Weights of a small transformer language model: tied embeddings.
MLP neurons of a small language model. Each row is named by its layer, matrix (gate and up: input weights; down: output weights) and neuron, and shows model dimensions 320-447. Each number is 128 + 32 x the weight over its row's rms, rounded and kept within 0 to 255. A neuron's up and down rows have the sign that makes its largest values positive.
After each neuron's rows, "fires on" lists the tokens most often at its 100 highest values on Wikipedia text that the model never trained on; "fires before" lists the tokens most often just after its 100 highest values on Wikipedia text that the model never trained on.

L5.gate376 [151  78 127 114 154 145 151 134 122 155 162 126  97 117 152 127 153 129 107 154 153 150 180  86 156 101 113 147 160 144  84 127 131 115  95 152 121 118 111 117 104 153 178 115  69  88 166 146 151  48 148 166 160  48 181 178 137 145  70 132  66  69  80  74  55 142 137 129 124 131 149 115 129 123 124 104 129 101 140 118 140  78  41 147 114 150 144  85 120 106 113 149 178 132 169  83  99 186  95 121 168 127 119 131 166 111 102  94 154 109  74 100 151 158 165 117 140  96 169 111 158 157 163 136 138  96 134 166]
L5.up376 [157 142  97 105 184 104 108 121 127 109 162 121 149 128 116 148  71 165 118 123  81 144  90 146 104 164 155 145 209 142 158 121 128 143 113 122 156 153 201 111 128 128 105 119 105 102  89 150 140 164 133 140 119 138 101 101 136  90 161 143 116 126 122 118 192 134 143 163 152 177 111  87  97 181 112 156  82 181 143 116 184 115 113 142 118 149 151 124 147 165 100  49 127  71 131 120 110 154 175  95 104 148  97 152 146 109 104 131 123 107 133 108 121 142 154 119 111 106 137 123 109 136 141 123 113  62  91 155]
L5.down376 [137 136 147 126 155  75 131 153 185  77 138 123 174  86 127 109  95  84 148 161 129 143 118 144 104 145  75 110 129 188  89 112 166 139  94 158 136  77 102 194 137 178 146  85 144 167 116 158 139 155 153 145 126 121 118 117 120 100 114 115 155 173 130 149 144 143 183 163  71 156 147 129 130 112 181  82  90 138  97 200 163 113 174 146 100 143 162 114 103  91 103 118 130 148 123  36 109 172  81 150 151 167 129 198 157  93 112 107 166 169  98  82 135 132  86 162 116 138 173  69  95 139 112 141  96 129  90  97]
fires on: "'", "an", "Dani", "el"
fires before: "s ", "els ", "ç"

L2.gate351 [156 120 175 123 158 147 163 130  97 132 141  97 127  65 174 118  90 157 115 181 124 166 165 100 152  69  88 163  95 161 143 152 130 131  91 117 161 165 143 136 172 174 114 183 159 145 116 124 130 106 139 118 141 136  78 104  95 101 137 109 121  83 160 105 160  94 113 132 109 188 168 136 158  94 114 131 131 140 115 152 102  58 137 135 100 101 121 123 120  97 128  70 174 178 140 126 124 170 120 139 151 130  91 121 168  44 155 116 134  98 130 111 187 144 142 101  97 105 145 137 115 136 161 107  91 150 142 145]
L2.up351 [159 141 137 114 116 160 112  89 124 141 152 179 119  69 182 124 163 151 171 146 131 169 141 127  86 108  99  94  91 122 140 151 105 171 144  91  91 138 129  82 172 124 121 116 162  69  98  84 172 102 219 138 134 174 108  96 128 147  67  53 127  76 109 113 124 107 111 170  96 129 114 175 114 184 102 169 134 109 145  94 188 123 164 125 164  93 157 115 113 110 120  75  84 139  78 151 119 149 139 148 111 172 140 112 174  95 130  84 143 105 138  93 103 111 108 100  84 135 147 180 138 103 147 101  75 132 125 117]
L2.down351 [ 64 114 154 181 134 152 167 134 131 167 226 120 145 149 146 151  47 182 108 122 144  78 175 142 149 106 107 147 157 114 156 109 118 144 115 158 127 133 159  96  59 208 125  79 110 117 137 143 134  87 163 104 148 161 143 136 110 134 122 102 177 124 102 156 104 142 101 173 135 163  95 132 110 170 162 212  87 146  99 167 186 107 113 200 132 115 165 164 107 149 100  78  90 190 116 151 117 146 126 142 102 134 194 137 116 130  91 146 144 139 151  92 110 131 187 143  87 114 181 172 135 148 145 103 139 136  62 147]
fires on: "197", "201", "189"
fires before: "5", "6", "0", "9", "7", "0 "

L5.gate1 [104 133 137 103 146 140  81 119 164 131 158 153 135  64 118 160 130 130 108 158  98 108 138 106 112 167 121 135 144 163 132 142 144 200 129 111 183 145 164 137 127 143 142 113 130 146 133 140 147 158 100 160 124 121  94 135 130 144  52 135 133 103 133 136 180 102 179 111 135  98  71 128  69 176 102 136 176 141 133 164 135  83 143 118 133 134  89 119 114 120 108 184 145 165 107  95 162 177 111  98 157  75 107  97 114 119 108 140 101 147 133 163 147 111 145  43 112 163 163 167 153 157 121 155 166 111 118 113]
L5.up1 [ 59 136  74 140 105 132 164 103 109 166 123 132 139 157 108 160  95 112  43 137 138 112 182 131 128 116 121 158 170 117 164 158  95 142  52 142  95 145 128 157  64 108 179 109 154  84 155 120 119  81  65 113 100 121 155 126 147 142 132 117 210 116 124 177 126 130 134 144 153 146 122 194 119  92 151 127 123 178  99  98  98 165 107 117  90 147 109 133 115  99 136 163 128  83 109 148 175 119 120 156 150 125 172 102 114 129  72 110 173  75 137 148 125 151  85 127 147 115 162 173 132 141 116 167  99  84 160 130]
L5.down1 [ 78 117 137 162 143  86 125 155 164 122 163 143 112  56 158 127 123 210 126 102 146 112 120 148 137 113 121 155 104 123 193 154 128 148 175 147 191  97 125 123 100 158 155 165 182 144 173 140 229 119 128  62 168 192 128 113 164 102  99 128  84 109 106 145 109 133 135  88 116 119 118 129 135 143 204 126 124 167  98  74 102 126 225 135 190 149 100 131  96 124 147 130 129 128 180  81 145 151 107  70 102 174 148 198  66 143  73 194  72 145 156 158 145 114 115 140 182 109 138 207 136 179 173 102 130 140 199  99]
fires on: "196", "181", "198"
fires before: "3", "2", "0", "7", "1", "6"

L2.gate188 [113 131 151 153 101 106 124 103 134 101 139  87 111 119 178 115  88 158 137 176 116 106 163 162 172 134  98 154 115 172  83 166 120 127  88 191 125 108 157 109 151 111 148 107 144 157 164 113 147 173 162 102 143 172 119 185 194 131  51 177 160 141 132 127 171 116 175 120 159  85 149  88 113 172  83 131 131 126 139 164 139  68 118  94  73  68  63 123 136 137 134 105 182 139 113 134  98 168 123  92 179 137 131 102  98 213 110 138  72 133 134 157 116 196 167 143 124 117 151 181 140 116 131  98 107 135 148 139]
L2.up188 [146 117 149 191 133 106 117 115 112 122 108 197 120 141 141 137 122 106 120 106 160  79 136 145 153 111 142 136 132 145 137 135 130 106  60  63 164 101 115  86 103 139 121  98 144 171 174 172 152  86 168 179 140 143 123 130 136  92 107 107 157 108 131 142 141 146 109 151 144 138 116 132  76 142  86 138 160 105  85 185 107 119 157 125  79  83 149 121 139 145 105 104  63 129  91 109 108 165 144 127 140 160 100 114 119 133 142 117 125 141 116 179  50 175 180 125 150  64 158 117 202  89 142 116 130 136 117 156]
L2.down188 [ 96 141 110 185  99 154 124 163  57 119  64 143 135 115  88  85 103 102 144  88  78 119 101 138 135 166 138 152 124 158 119 141 233 169 109 141 143 120 141 158 118 146  76  60 115 156 126 159 110 101 124 169 113 145  78 139 131 180 140 106 124 108 120 134 114 169 141 122 121 144 143 114 161 104 120 171 163 148 150 132 136 182  70 160  66 117 151 125 128 173  94  94 133 113  97 159 120 157 140 156  78 117 139 106 161 161  82 113  85 136 186 147 116  73 143 153 169 138 142 142 148 122 161 157 150 147 124  87]
fires on: "ia", "India", "France", "Germany", "al "
fires before: ", ", ". ", "\n", "; ", ".", "'"

L5.gate1464 [174  90  69  82 160 160  91 157 107 137 101 130  83 137 110 133 162 151 125 130  98 144 114  75 110 148  70 107 123 123 133 124 119 142  97 189  69 101 154 158  72 106 123  93  87 109 180 138 197 116 177 144 147 173 133 173 166 166 148  83  62  98  99 101 134  95 128 126  86 110  95 190 182 103 154 149 100 146 143 108 165 113 126 137 112 143 151 173 154  71 111 129 150 173 138 145  92 141 107 117 156 146 137  93 169 128 115 119 118 109 155 127 153 190 125  81 172 112 154 112  87  92 104 120 105 140 112 186]
L5.up1464 [148 133 140 101  99  43 105  81 113 207 128 145 135 167 125 102 135  72  95  59  90 110  79 106  86 134 120 123 204  88 145 146 130  81  90 140  84 129 122 107  97 158 139 102 104 135  92 107 164 138 210 105 175 119 146 116 171 128 156  84 127  64 134 140 142 113 139 103 121 185  92 145  79 120 134 134 155  57 108 122 142 123 175 155 120  90 124 139 110 101  97  95 129 155  81 137  77  81 132 132 174  92 127 111 148 139 125  95 115  89  77 191 118 122 125 110 105  91 127 143 134 114 123 112  97 139 149 177]
L5.down1464 [146 111 141 166 162  21  80 147 166 123  86 155 161  92 146 132 167 179 137  97 138 144 128 115 147 116 104 220  94 154 165 122 252 162 156 154 137 112 123 149 145  88 144 104 117 125 113 155 156 116 169 132 140 103 150 118 119  61 143  66  82  98  98 123  76 135 136  94  97 110 119 159 160 146 121 152 144 113 135 103 171 173 117 255  88 123 131 107 135 107  95 108 151 154 129 124 167 114  91  92 111 220 115 128 107 156 106 124  72 125 154 170 119 145 132 103 149 115 111 121 109 142 136 151 101 151 148 110]
fires on: "ers", "es", "ies", "als", "ents", "os"
fires before: ", ", ". ", ".", "\" ", "\", "

L2.gate1770 [108 182 127 162 136 146 139 158 131  75 149 126 100 171 153  95 170 151 161 111 110 164  70 136 136 124  87 139 109 145 139  90 151 143  80 126 116 133 139 123 131 150 108 126 149 128 117 155 152  99 122 124 119 167 128  97 107 101 134 175  54 121 127  93  64  86 152 126  58 170 122 124 141 164  58  93 124 144 133 164  64 128 153 155 109 162  70  88  83 135  93 125 123 125  95 107 174 132 127 139 164 104  89 119 188 106 162  53 167 168 150 139 135 175 112 140 182  77 163 107 126 140  95 109 183  96 107  28]
L2.up1770 [138 102 120 116 175 104 185 173  82  94  97 207 114 169 147 133 184  75 136 121 130 120 128 147 119 136  96 150  98 164 160 130 162 143 131 145 137 103 140 132 167 139 150  99 105 137 107 113 129  97 168 106 106  82 140 121 147 130 113 146 159 147 147  84 154 163  99 122 129 116 111 163 123 138 160  83  91  91 133 143 206 111 143 122 107 176 104 110 133 151  92 114 103  89 119 148 171 128 174 178 132  61 127 108 145  79 147 132 107 130 114 113 115 109 131  73 140 168 116  70  92  98 125 160 151 149  97  68]
L2.down1770 [104  54  30 165 126 123 125 105 158  96  91 131 163 119 163  86 179  85 114 131 174 104 129 154 148  97 214 122  91 122  98 119 176 161  95 148 165  99 143 122 123 221 108 127 150 149 119 150 153 139 106 134 115 150 128 156  88 166 116 166 118 144 142 117 168 127  72 176 124 183 156 112 110 133 142  88 123 113  79 124 163 174 164 255  79 130 115 127 136 175 151  93 122 134 159  94 142 149 112  80 175 130 185 146 109 106  82  61 161 122 145 109 153 129  99 132 139 137 105 132 156  88 161 139  78 113 124 171]
fires on: "'"
fires before: "s ", "l"

L2.gate805 [160 126 124 109  87 131  90 186 138 167 139  84 100  96 178 160  94 162 112 133 120 188 113 146 146 130 102 142 106 134 175 121 117 135 111 111 155 179 156 126  81 144 181 166 108 192 146 134 126  88  96 103 135 158 131 134 129 129  83  59 116  84 120 146  85 159 106  79 107 108 144  68 130  96 194 106 153 123  80  79 111  89 101 169  96  65 102 138 150 114 126 140 114 131 158  93 156 139  88 153 174 164 116 152 153 161 131 181 142  86  73 151 136  15 179 136  84  78 140  76 124 121 117 124 145 102  98 125]
L2.up805 [143 164 116  93 116 106 133 165 163 173 143 147  92 147 118 116 142 100 113 123 163 143 158 107 125 151 103  75 111 159 141 125 140 110 173 147 141  87 124 161 175 135  86  92 138 161  75  79 176  77 190 167 151 178 139 148 131 108 109 100  27 103 159 123 181  99 108 116 144 152 116 151  60 103 112 164 118 111 150  80 144 167 135 178 129  58 156 135 174 137 120 147 104  93  99 112 195 147 164 154  75 140 146 141 110 111 116  83 177 110 137  96 161  82 113 142 157 137 138  86 140 186 134 129 107 146 160 142]
L2.down805 [145 153 144 159 149  68 150  66 151  70 127 178 179 135 128 136 114  67  90 133  82 154 173 118 191 136 189 147 176 135 141 163 204 133 165 151 148 143 112 128 101 182 111 106 181 178  61 210  99 147  69 127 113 133 136  99 152 164 114 166 123 121  98  98  87 103 129 108 131 165 145 162 171 146  87  91  94 139  90 197 116 168 172 205  74 196 101 123 160 147 158 156 186 101 184 104 167 154 121 105  96  72 106 152 189 149 116  91 200  91 148 120  76 104  99 152  90 135 174 162 174 136 150 132 139  95 205 163]
fires on: "'", "ative ", "able ", "ity ", "l"
fires before: "s ", "ay "

L2.gate1121 [119  85 111 116 115 124 115 147 146 106  79 130  96 117  92 150 103  96 155  56 129 189 165 154 110  88 107 133 142 163  81 147 108 118 132 190 113 160 127 234 123 122 191 125 169 149 102 127 152 235 161 132 193 136 141  98 134 122 127 178 119 145 124 111  95 116 182 132 128 115 174  92 186  61 103 148 136 129 106 137 159 105  68 149 149 223 120 169 123 109 130 145 159 137 138 155 114  88 148  57 140 112 156 122 121 126 156 196 101  77  95 142 125 135  51 161 167 150 137 107 106 142  67 158 158 133 131 180]
L2.up1121 [115 110 109 108 117 189 157 157 155 143 129 167 126 145 104 116 145 144 171 102 143 123 162 111 123 146 110 113 103 166 114 157 139  60  91 101 127 112 186 176 143  96 119 142  86 168 114 127 124 105  96 118 158 125 184 180 116 138  65 169 143 149 180  45 181 132 144 142  80 154 103 156 169 106 160 126 139 149 145 129 203 152 120 102 137  95 120 120 139 120 102 119  97 108 173 156  88 114 140  65  76 115 102 142 111 127 147 126 168 166 150  93 157  86  87 165 103 182 192 138  79  97 113 141 172 109 140 178]
L2.down1121 [170 136 160 217 119 161 143  54 141 142 106 114 131 158 134 120 182  58 148 178 134 132 150 159  83  59 192 121 107 203 151 115  74 112 188 130 143 135 147 136 139 104  70 134 171 162 148 121 144 172 119  63 136  84 101  82 108 102  58 161 130 161 139  97 135  99 111 180  68 131 125 103  87 131 129 105 120 103 129 212 144 121  89 162 117 150  81 167  84 141 126 115 103 125 133 134 173  68  67 145 144 119 106 147 140 148 129 130 170 125 124  69  79 138 100 158 117  81 102 102 112 139 124 101 156 134 154 118]
fires on: "during ", "During ", "at ", "in ", "performing "
fires before: "the ", "a "